{
  "n_layer": 8,
  "d_model": 384,
  "n_head": 3,
  "n_kv_head": 3,
  "head_dim": 128,
  "d_mlp": 768,
  "vocab_size": 19812,
  "activation": "geglu",
  "norm": "rmsnorm",
  "norm_place": "pre",
  "norm_eps": 1e-05,
  "positions": "rope",
  "rope_base": 19500.0,
  "rope_fraction": 1.0,
  "qk_norm": false,
  "attn_scale": 0.0884,
  "bias": "none",
  "tie_embeddings": true,
  "parallel_block": false,
  "init": "trunc",
  "init_std_qkv": 0.019,
  "init_std_o": 0.019,
  "init_std_up": 0.019,
  "init_std_down": 0.0,
  "optimizer": "cautious_adamw",
  "lr": 0.000723,
  "beta1": 0.95,
  "beta2": 0.95,
  "weight_decay": 0.27,
  "lr_head": 0.0048,
  "warmup_steps": 290,
  "schedule": "wsd",
  "decay_fraction": 0.874,
  "decay_shape": "linear",
  "final_lr_fraction": 0.02,
  "batch_tokens": 65536,
  "seq_len": 1024,
  "doc_mask": true,
  "z_loss": 0.0001,
  "train_tokens": 744900000,
  "steps": 11367,
  "dataset": "wikipedia_en"
}
MLP neurons of a small language model. Each row is named by its layer, matrix (gate and up: input weights; down: output weights) and neuron, and shows model dimensions 0-127. Each number is 128 + 24 x the weight over its row's rms, rounded and kept within 0 to 255. Numbers have three digits each. A neuron's up and down rows have the sign that makes its largest values positive.
A block is one neuron, or neurons of one layer that tend to fire together. After each block is what it responds to, as a language model described it from the Wikipedia text at the highest values.

L2.gate726:110131129114119139155148102091177144140137201166149124136091103147127131151124099140126107123133188139094096106108143123120114099138134156149168169171130143133108115131172156097150105141166094120098162120157119118063155143151118144136160145164128106122111150108093156106111106084128114154101116087121131140108106159079131157090128146172178115075110125134161082147068109153110134084135
L2.up726:092089113110104102133114097155161164148144129114121127123172138113118143120118095098121162138096160140101129115135129090152072098150141119094126148104131139125102147128106161146112166164112141103141110145118142166096155183115163132138120102139171113103140132124157093095106118133120119130151145171141151083168102142135129154076134124117092083118089125131123145143084086111153143132107
L2.down726:136163104156134141107141166113127091088107133121130129108073102136128114157137152150162118136128080111124127136139117166092148178123110128126126092160110094131158109145144146106135105110141110140115154120124113073146135109132124124145177171140127103141080131123087141166127109134126114143145150099127083145111119122089154104161112125153148152144144112149143129112149134107109145173118
Description: Word-piece fragments completing a word after its opening letters, mostly in names and tables, such as -ond in Lomond, -ast, -ild, -rown.

L3.gate163:120096147104134129156112111154122102148130143104141110101124115183076120084147133142138115083102133156141131090154157130123132098137102108140184158168172126154120104144140161140137084143132166073145136126118152143159112089109108137132135079129119142144092120095123075109154140097107115130141109095087139097107157094166162175125178104117097119133136096150108111115106158089117139155115
L3.up163:087172114137134152117118123169121123123092127112110115136126158138131110147126134170130117139121145155164081126127150108159123173090144092114160145125136150136064113131152122085131108115141127151110107129137142114107144105172162112126134149155121139145123181129118149120099111118119095146121182130132122103136168114095116151116120171101147166120114145142123140072091131128123130105115
L3.down163:123092124134147120154123153086127117136140137132147140122130120115126140108104123108105131107103129127106117123114131134104142123120107120111127109098120118172182138139138125172119122113142145074137157151125122145122103119115144152160122079079161121127156141110146079093176142106088143109174089107078110101131111098184157160165136081099142098109165117129114129145112139125119135182112
L3.gate343:077135140068145117113103105147116112135124136131065121120146119127109132123201117140140112118151083142132118130070178141136159192149109137086112098140137117095140113118117127159123109139141115102110141120118127152162121088151156120133137095130089099125155148100088120155149134095152130144110116114147102108171129118139145185145185119134131123121112061115116121117094156166107146118122
L3.up343:106095118090126132112106143149078120131068152104128132090122112107103168143187058144119143097132138088126100083122123134144152159142116117124148105134166116087123067134148131171123140155174100097139191097088138128131137148165107127093137113106124171096157181111100114128187131130112145137149142125142136093157112111092128162148132136131125119106121120134130094108129120141146137117096
L3.down343:162111112148126122129120154117140127124156111096151115147141118116152166121103098094148122099123135108123134133113104110141171087129121116146125119142155123099119156153133158087140154117160149149139141148127131140137130088147115142134138121136123152109060115143103147109099154109121113119126142167132165113110129116167113118110098094115126108136152175180115156135157122126134109140174
L3.gate413:152130088121149127127115119103129104170091114128115164114122123124130115154080090172126122135158101143167059131140143107104129166134085165136122144113151120125154108133142131118135102149123101154120142122154100131116114173082158114154098140156115132154113125130150130140112138070129139132137120127142150090126131169106131193127135128126128132122158106136124143131118200142134125118161
L3.up413:207158070142099108117137106127146137135119135106129144116137141098134109148133133152095131122163121134123086138132126120156123157121105122144130140085144165127131107153170128113127184124141096147114132115133115130136130142100111125141146141146131099156097108143168107164126139103166108152116122076158074116102134133082116165119098152170112148109166126151118152151073152128127114088147
L3.down413:136119154166099107120101125114121155132100151139121126135120114113097122095157127108148121112171129114112158139142124146117140148132122135127149125169154121155138139106109155132158107165124186125147142131111143134114116150121095128119134112139152147109107155132154143126128126135128131108111137149103093112129106081193095123121165136131121139171127123137106113123113103126126157151091
L3.gate674:139142099124133085080106133123144128147106147147142148078130107173147142097120117082128108129121132175127109116111110159121098164151104155153093153111099166131141131115149120163121125134143107132097156139087137169148125107126153117129052175144125136144125094150116212129120162115119129153116138059089135095093130139145131160136094114105168083089141146141182109125120107155089155130128
L3.up674:146122120115163095132139135118161112155155104148123096103146122138077137187119107120114117114152134152132081113127151159115109160121157128162186162143166119170116143145156156098100119148175129143095113114108118127121153143101139107152154158130136095123160133121111136103113159118126107101111101126114159062165128157167120126144099122130089098130116138132145157139103127142164131156150
L3.down674:159172145115144106155112132153112118088123150097120116107106117100156104131147160129151130089113131137128171127140118165126111094114121117113086146124130079164158123142122116120126115136111113142146156111107125157124091138186166091110108150127131134157104120102140124145137124144142113174161135062103177132075118148072142110145159131129143121153160141093173104130145141118135101148112
Description: The second word piece inside a split word, often right after a capital or hyphen, such as qu in E-qu-ipment, ft in O-ft-en, ind in F-ind-uilas.

L3.gate44:133131091112100161106128114134134112145134118124091156078155127137116157142162126141116139096111110131092116144142148164069118118173125157103150135139108071132104123141119155121138128139136110190113139113151125081099155143139102131180141128136132162122139104135122100139116137139117139117162073134112118130149142120134089127136103120109149092175139106090106078140152178152148116144101
L3.up44:161145144107121089148109100135139104114118117148115174167124072135127146097071120165124142115127114120115131089170169094092105150125151125157099117129109079134126140151113154127157129105102126151136087087144088134116133158105102166139139131116136112139177125104106119142152077133100158122138134070138120111150132128122126112159154090092109127157136089098120138108130126113142126129088
L3.down44:117117072144105098137101156135072156120130102131135116153140118143124110101129140149113124136129121144167135152162160129132144115135101156150111163142112169149144124140160119084085163111126110091174142154161151141158122110150151127113109138107152088105100130164128101152139087131203130154118125123133149115139147171135151176152119169134140137130139192119141122072163088138130103080109
L3.gate118:123118094102124061158156130120131088107149140135094136159153107169113124106113152136122136098126105117137142139105137136112108136084133107108122118166148149102127171151122106103123093117122140141121159124130153104161098145110163106110151129138133128135118126109109073126153131092114151077122141119118096144129113102097156109124113148124136123114142086113086164122076126124152116108152
L3.up118:098115084091122080104158108150115131128118097163076127104143135091109134097133174153073130112153112099152134130113156128103116152091144136104136138139120125107125145171165078095104147104130123118114129103126137115157127149135122101114150095128137143127118113103074133153141148112127129122148143104119128131121177058119126118111077159122126128127115095122139107143081129123159118166149
L3.down118:143126168122137156082103133108128143134131149107150102097138123105120146179135130134130127170140157114102113140135093134123120120170096132144158148075110120155134116066129168124114166168117126131146114126124117147087150136142115112119132154118101159093154139113131143130119148125161100173129090146137149101141124179156083089156140109133114118130150147177133105168156114150098168152117
L3.gate230:101142197104087103122088107071118126141129138109105181133072093144157156157098082133146105121114103119119110094100148155106111153158098130155110113146098087108135128111110106140123111183139098134127132108096154175113120089167146133101110125134143154126156121153126127113099169120084129122157138135120134094126150090160122123134094142082135110147145112175115159137158133144124144095100
L3.up230:145138163134137130097145077119096068103118161165137127080147129145111132127149146167104154139151114129119186108144136147146125136149108126164141144130140123117107110098157120150095124103143154128142127152126148111142135151152110114133145113123099174086126135114102144147141120119176143123117114134148129107171102111155114118117117186093135085157133126126153083080108127137127107117109
L3.down230:141164144137125158136123144103156163117167141125116126163116099110202129101114148085113142114123145116108128120162136095146087166114136147141146138084130111110163136095150121126087136166132165126138124142091049201140149085138136111121083141124087144140134147106102103129120145150130094132121164130141126160133126153110109130135139115176184133097110127158129106142132075131126140117120
L3.gate604:181125114147135094159109103086156140184076136128063138123138136118116099099124145081131116142121135113110153094093113097115131116115129102113120125187121108115112112130167107129140094118073107139112168109080109130102137123121155082093145127130080127149121137155141089117096122099123127156166156114137117126130149123090169148148143167128121079153144121124132143126149140094126142119143
L3.up604:124113090108131113145160092146132125168149151086142146148138110107124132110132124133101131114172076117132139085137103116153135119153117127088138122178133138097117100142122107145113095104098132173158122109089134105124106155177108116099164117118105121113123143118144152121149096155132120120138165103137146128152114090178157098137095117142087172103148148185128138114133146129118125117129
L3.down604:133116143096098124085101136105137129090146141152168097104110162116101164138123140120159138138091136100142100104142125166134118085140117149156134167088119144130143127128130117134109153154091155130088121116160156124102147144134126108130104152153095147161086095149131143113175107110130128127145128138114064144168161092144103128130148157094121118154098112070130160156105140132170138139100
Description: Closing parentheses ending a number or abbreviation in tables and infobox lines, such as (°F), (CET), (11). Secondarily, the word under, as in under the age of 18 or under-23.

L2.gate362:094092145130135136092129124146076103127096096109071117136106109094101157152157160180114108120142151126095134133104096125126191168109158147085122086136179083153161121148154098098137134078155180132113133111082174124105162137115128127206131132128094142128119146133097122108151130124174145117135145125131132153130137101118073107118093121142095121132157142105160150127127124105151147121128
L2.up362:107112106100154163135125116139186144110133141141079152133076113178163114094157126136080159134126115117143177124161174166102112138107180123100131135129163189151119144137166129117137138142105132120102116128119136131105097129119166104127148168135135141161135152144134142119139145106109130107129147172116148139158118126120153116100111136161148132122147079180128148133144148125132147140119
L2.down362:174107163144130100120146099114138128154103138133166124133117142118121134118119117122207122159117118139116094127122082106167109103140105132153134102124075083080135129156102118148109098146165098127198131131145087113152173132143094137124100107110144075099113135128117121118123146147159104132155087045133123147103155127125101138123153126089170094140115159081133125133119133163130115107130
Description: Tokens completing a number-led expression, mostly right after a digit: decade "s" (1940s), units (metre, -old), closing parentheses after years.

L3.gate233:111083135117129158120118154134141095123127189112156105084125102130159110098114145147117115103123106154156129107171128134146120111145113125116147131122180155143110104156163135150103105092173158120163095140083121162120130126114140064125108176132144137142148138086138108104154144100148104138128117155089137164113170141112146167156129158130116133073125140123177142129154163134168143148118
L3.up233:114163126126135130118105071141125145130067130120125109140178128109172099123143168149118083118113141112157126117119133137166132144145150093170116150123141187108079126150132136126123137145151100144137124126144099111108141120160146128109124121144092133132127149150117162137126138131100155147114173078117159119134146110079119109132119145118125104155119133103081138106120100125109122104147
L3.down233:153140153142082119114111115125121114119113180119128135161074101109091150143157144100150142118137118136113128126165142148131081107115108155151154118157112105174162146138100155130095104095095112088141123156135170130160140130147135111186149134111136110104128125160145123142118132148116100101162096123131079109129130132167125134110171146154128138145155083128138105140159138121117120189109
L3.gate269:091105151139134135105157149140125097100139150136144147172157140138089084116175100150175104123093132164056155118181099107165097103141137133124123136169122086093145118145119110131128121144144170151151128150122094152107145107128130128136110101138131107137153074167116095103150127128180134135137086133107114136091103135147149175091130157147115089132113121150127093106147118129137115137174
L3.up269:107119154132152127109133113103153094174118152126165111148157143121133140120183129178139113159164142132097168140155111118178119144108122137103141161155116104112118132137126134121101112171151097179100131159134105163148103109144143086123103100122115093135099091148146144124131132121142174136134106088119132118110107116126116122119121162182148119100121121128135072104137142128081146157136
L3.down269:182154103105136143129133153131134116098060141088110067112111109137154194123109124111102142144156112113141099125142100129128118158088146101135130094113115089127107143094126109162137107130130126146128129128166112138132150105132145168109136167105137162122144155139153125080108174144112078153117108133158118145122086148141091120156112116123102140160101138149134178152120162129112094108107
L3.gate379:092135112098100143140096147173133140102138147132100158139107089156120183110065080139145117132147186147170114111125118108094117122149109121101125128115165071122145131197124140137125113127113097131141187100175105116136123104137162141119111139126096119139116074098096133150147167108164167095117098170130152146149120094092120127115106140175103125144102125175146090131119094134134116113118
L3.up379:102150154116137100112108116181097129109140128112145106159131093157103142132133088171140126149109136131139112130120111152119151166150121130095175132119137121152144113157112179127110109168153105161096104126129064097180134110105139173125127096103127100150096110128123139149153134125079121104121110150142186127090145117112143111143101167139155130099099148089138088129122097095141105168138
L3.down379:103117116111147137151123136099159113090115109107167098125132130125124077144165139122113121101137131156103125132127102142118098156088128105117155169091147133187105146111114111130140149066158114104153089163129140107085104127101117120146145122161137078100167138136152104084100132160116126142117144111138127113131139191156099136103103135115174155102130101156107194129084121115107117100191
L3.gate455:082122137119145141146104138151132125151151126109125126172110121112117161097145114126133105123143115152143083122136096185186093160091126141101135148115125104154130100155121119164133128126134126113136134141130126092141125118115116098061130153120120129089113157123121096121140090141118152173116123075119171163127152104150169129141136106159100114135113125117125159130133124144159138101129
L3.up455:080160159089155113115162112146127123097152109121121124113142116130143167117137153148127132144169144074096122109112121140171160138143097150165080119155114149140132091144140173098095137093097127076111115121117121148106112091108113089146158112132123140137113127158125086129143156122121094127153137130144150114151137131128106096127111141126165111136108178137142106090182095129132151156107
L3.down455:134104123136098129120110100112139099103137114128116139096122174147166116148127099145132139119118125128165157113103123141130136089147134124158106169121170147164089172109134140135113133123185140144114143114117174148114102170131154149111122104119113120174107133151117196118132133088173164131132133137146101091179112125149081080100122145112116106176145143123124082131107133112134118107123
Description: The word piece right after a split-off first letter, usually in proper names such as D-ard-anelle, L-our-des, V-ul-nerability, or call signs like W-2.

L4.gate165:124121133099168115110159124146092077127121176145136090074123119087107165150152120154168118124122129109141139093127136128111129094141121121127106116168151136167131134107146170170108133121118171117112172125123119159110146147156113109127149098123114099108142142112130151124122117127181129142152103129096183156118091159164132102166107140137051118109070141107129167114148123095108122157106
L4.up165:129122148107172086129132117116083117150102123176114117076126088111102151155111093130150153146105108109109117125155160133104114173139156124075099144168146182096102135127157143112110120077107134117095140115105109141142112102148142101084111122089140148147086140155112147125125098139135181136149076084142093100122099160085180117193106115143127099123152148123136164104165129113125101109113
L4.down165:130139104142123145102127127142175155146118140126149137105126171122152137105120150145119101092135114140122162103132159118139087132122120144139177104121114128152117130156156093049106134139094120129136088160103147085125125144113155161157160151120114161115105124125098140144133150114095110132100123115158127108164116111115106143094141114130157109143153128166159137168138142144155136152115
L4.gate269:144133123104102152157103121174115104152106151127115145121050167109118139134137108124163139095131148117111099097116155125132172124125191090095121112150120147152105124140129190157106180110123118131133157116087151123139159166077117128076105106145084117137161131104145119124105159131115093084086156153121106122134120147124158163136126151145083102159141125111097127096111149142140161184078
L4.up269:132158120128146139138130138117173126118145126129102123094103119142157113117124164154141195173110120128181166165090141088141091145133159146139148136155138110125101088184100102102145162138133109106116160120090108095150117130099113155105134165130151117134164078120146144094093158118114120144071118137065132161107150147149122140115113108114116136126135141163093136098153153155102119113071
L4.down269:125118128143101140148131143131118118136101150127154124135140152137127148121132121111096082107103155171105119091104126110122214132112101107139106122127115130146131154120146140132088104121094144129135153159150155124105106106152165110155118104154114133119103161147125141137199135129151107134116150099175149123147151106144124147157125152127102110100092148070127164113101142170128166142200
L4.gate359:124136115138100120142124149129182098140128133138159151136099180121108115116163091114132118109097110152108135112165127145182140109118140125205141166117113160155111146175113122173129101112117158093128128112109079059135103143105109096136106123121114096128127129132221096112155133132147176126169112110093141104148124133097146133130157161132093146082089129145119117088177147122131141132115
L4.up359:103109150155107129111140111160183123151144182143143106118108117135150083109144147110162114113110121131141144116166136154110123094118176106139135133134102135126076100144151119174075127180123126132089142126105097162134098116077148105141125112140136101125140138124120151100137135144130122116120116111098119142148116145139132146097099137155130112113092104133175156096155148194113153158146
L4.down359:081135113110119152162095142128124119097148116147124124124136117154150165120121153106136108145085145122135134089126123135124110121121102101098143140195120146133117111112135101129138167072126145132097168123149130129149098151103146137148116103106153117151115139123113140081108173125094163124126129114166105140125187104128169171145130164124077127123156137155109129066071129084119162133124
L4.gate736:111100170123135141145111144165181110103082150124124099131124126145143133128140117137166147128093137151125156056099108149104181108134078103136176111140125117150097097152133136111152091118159148119103174126122130120131152119142111113143145109102130162136129113118155153143169135108144145122090116131090128121168127147127092151106106139136138115136161108124148100107140195073119123152145
L4.up736:146175140159104136101112131135175156150159148155119130153133136131142131117142096136115124151088096087155123153127145144162137136147126157161109174121110127145106141108174136156170102113111159148104111101084127121111168100126096128078131151121136119143176089127088129142135087130140159154107120094108092151113166136106144106178139110137145135145126123123137093100124174108117137116143
L4.down736:101068114150115114150128106085100119143116137124117087123086179114081146132162142129125083117118118125103101101143119187166130107066124109079130149169104122109128099153100103132123200148105172179105118074148139148124116147132148134180138118099145112157130112119124121124105137101119117130182137094144114118141085097159117139111156120104134125151149131132103156089095112142130131139109
Description: Second word piece of rare proper names split after an initial capital letter, like the apostrophe in O'Keeffe or Ja'far, Ol(mstead), Ş-ah-dağ, in cast lists and tables.

L2.gate752:102125136092125129126137129134170148156160141126140138085100147126139116163126162106149117157102084151161120142160127109124130116132135092145092128128126151114121138132121136159104109133156132183105150129148152135141122135139153120136095172152131133135094110127174150130091148111121127135159151092158135117126134107128123086141103089180134133095110146106134105122142126166129116100097
L2.up752:108120143120126122139144139134145131136170105138145165109112117157132122115071085144121133137141135113131098113146099127168124101097150118140102136136141142097090167127120126166128110104106116106096139178129121146119114111119116123139142105089163160120088136126137101082148069107118129120109120080122066115139165127133174117154102137105147105146134133123129092132132097103144097113149
L2.down752:154077096119068111079088114146112142110099182131134112110121192107128131134117148105094097131136122160107156142116141120095138144143124120107154107110125113122060107099122135088098153118113099145142079116129141145119153131118155123108105148117104119123166123102144107165080144114142113123139110148120153121145140138123137132135130146132108120103139121142096160148154168143110154131140
Description: Short letter fragments inside unfamiliar proper names, often in sports tables, such as the k in Ngorrkkowo, Morgoth, Wágner; also dots in U.S. and a.k.a.

L4.gate17:135166123103108124126073104125125147110153163122133122133128109147123164146159146106115104151094108175171125082130162144114112165121172151152091162093172135138124163126158141093135105158134160142130126127102135083129110106093122128112112142080106069135167089146112090169150170103097147088126139112134095104109109149141132125188148144125150185144110127133145103091150123159135146130145
L4.up17:129119115106120127111122105101134115156144138113162149126116117122104166121171088132100130164086122135135134098144145142139098143112128135131118132100139138138125115162156159080117145179140132137145124141106098091145106121110105156106064182132088089098131169133150110119070133130166116145122105095125139119085112102126145131121114121122115131135139122125127127105111142132134131118156
L4.down17:118124129133139115144173121149159146165157100109079149134130124159131133086100116156115127123127137140115111140156128138162105126109131141149164153161094154118122129077107140168094129132150099094129143138088131171104156147115120105152114109130171178121091171152144129134125090116135097157130158138116159142131180137148083116125168138142134094106174144130170131116121118142114079191117
L4.gate111:137130109100120150092119173190151163131129154138142083103135126104156156107093138153136155121134101121146129141132119130129145096128160148148083136179126160131137109128138166118116109128128085135132154105097143125151176141129169103093133143139102114126141112141103120149092158136117130104159110135121172081148124107150114108131098165138116160134107121125128161109108120099136125161125
L4.up111:129128151108123113141159124107115105163128100097107098168161110105101139137102157111173165114120119125140113112102134136139125158155129095153175130146170124136138128143120191139113080115148122088112133097137172150114145136105137170101113096166152095130102115126114157127127153132138157079133101125124078110131106106178124111140109112126169137108157115112124136094106130123105183131107
L4.down111:089123136104128125158156143151164148092101134133097125161112135140114145164148149096113128182132098100163126166124087114166136103112109108144108122129136103103112152115113133155121159140132114140127124121127082090139105089112141137135124144142114116109114168160131130046149128123170117147086089088127102155162137122133077147115166124128142138138126124170090130172084153135105129128117
L4.gate178:149089134109124153179156169147155128135091160122121137139110158146123139107131109124125126149111178167106128120165126164126134134121086104137165116111128128131118145119103134151146116180149113103122137117156116113121094166122119101126139124171115139081097140169125153133104137132129087093119108114106149136156083118137136135094139166097106120143157146118155108149099149146171147135141
L4.up178:160114109127132124128176177131182132116094137104141158077147104139143130155125105136116143136144138144155124064135081097118152129151121130186119160129153115143093100167176155177100096124159149150098125143090084104110124129129141107131112185173087110131106149127135139109106145162141149118135142120111163170137132135133124123104075124131154085094117120117119131131110132124114106131156
L4.down178:107162114116097125130101133096113165070118093097169126119108116103097154136161148106098133161145150107124094153111137113126141111100126122093152125131086124083166115164139088093169165109117111120157171114101142171153155094108094142143149143118144122137136100110144103134136122128117137160103102132133133121151164131117132129147163128135145135125139124112116151133124126092151109137160
L4.gate561:139167089120117101134114093147118148145131109128120131088126120138148151138096113147093142123157068150125107129134116145146143209113162145172091167111165126112139141132130149131100153148126115126089171161139148175099117139108167142101112170121141124133111128098136089126103169121109146137164140119096140070124137130122136131171110155161143109140107112139116105095122143151142114102080
L4.up561:114079160140120116125116087147117132129122099161178116104141128129110111114071111134134156118115074122151146140140140190182081164123125132157151174127122128102122110115102135076089095143141137120089171154156140118128136104124150125108109095142129149130117117160129107141090093119099117141138102091111109144155130117169158134151162143164156094116111126142108190156177142129135119131112
L4.down561:135134092121146108118118105101145142114122108114137093136136167111106147125107148171127095164160082124109137107097164114138156118093105139084140121162117106128124156092134150165112165135134121144124097154125092123140137155137119168163085158126117158155152120137132163149107149136126108096116130125122138100125152096121075162127123118093147147104102151171114132140115132120128129137118
Description: Inner word pieces of a longer word or name split into subwords, such as as in Burkina Faso and ent in unpretentious or resentment; sometimes and or & within institution names.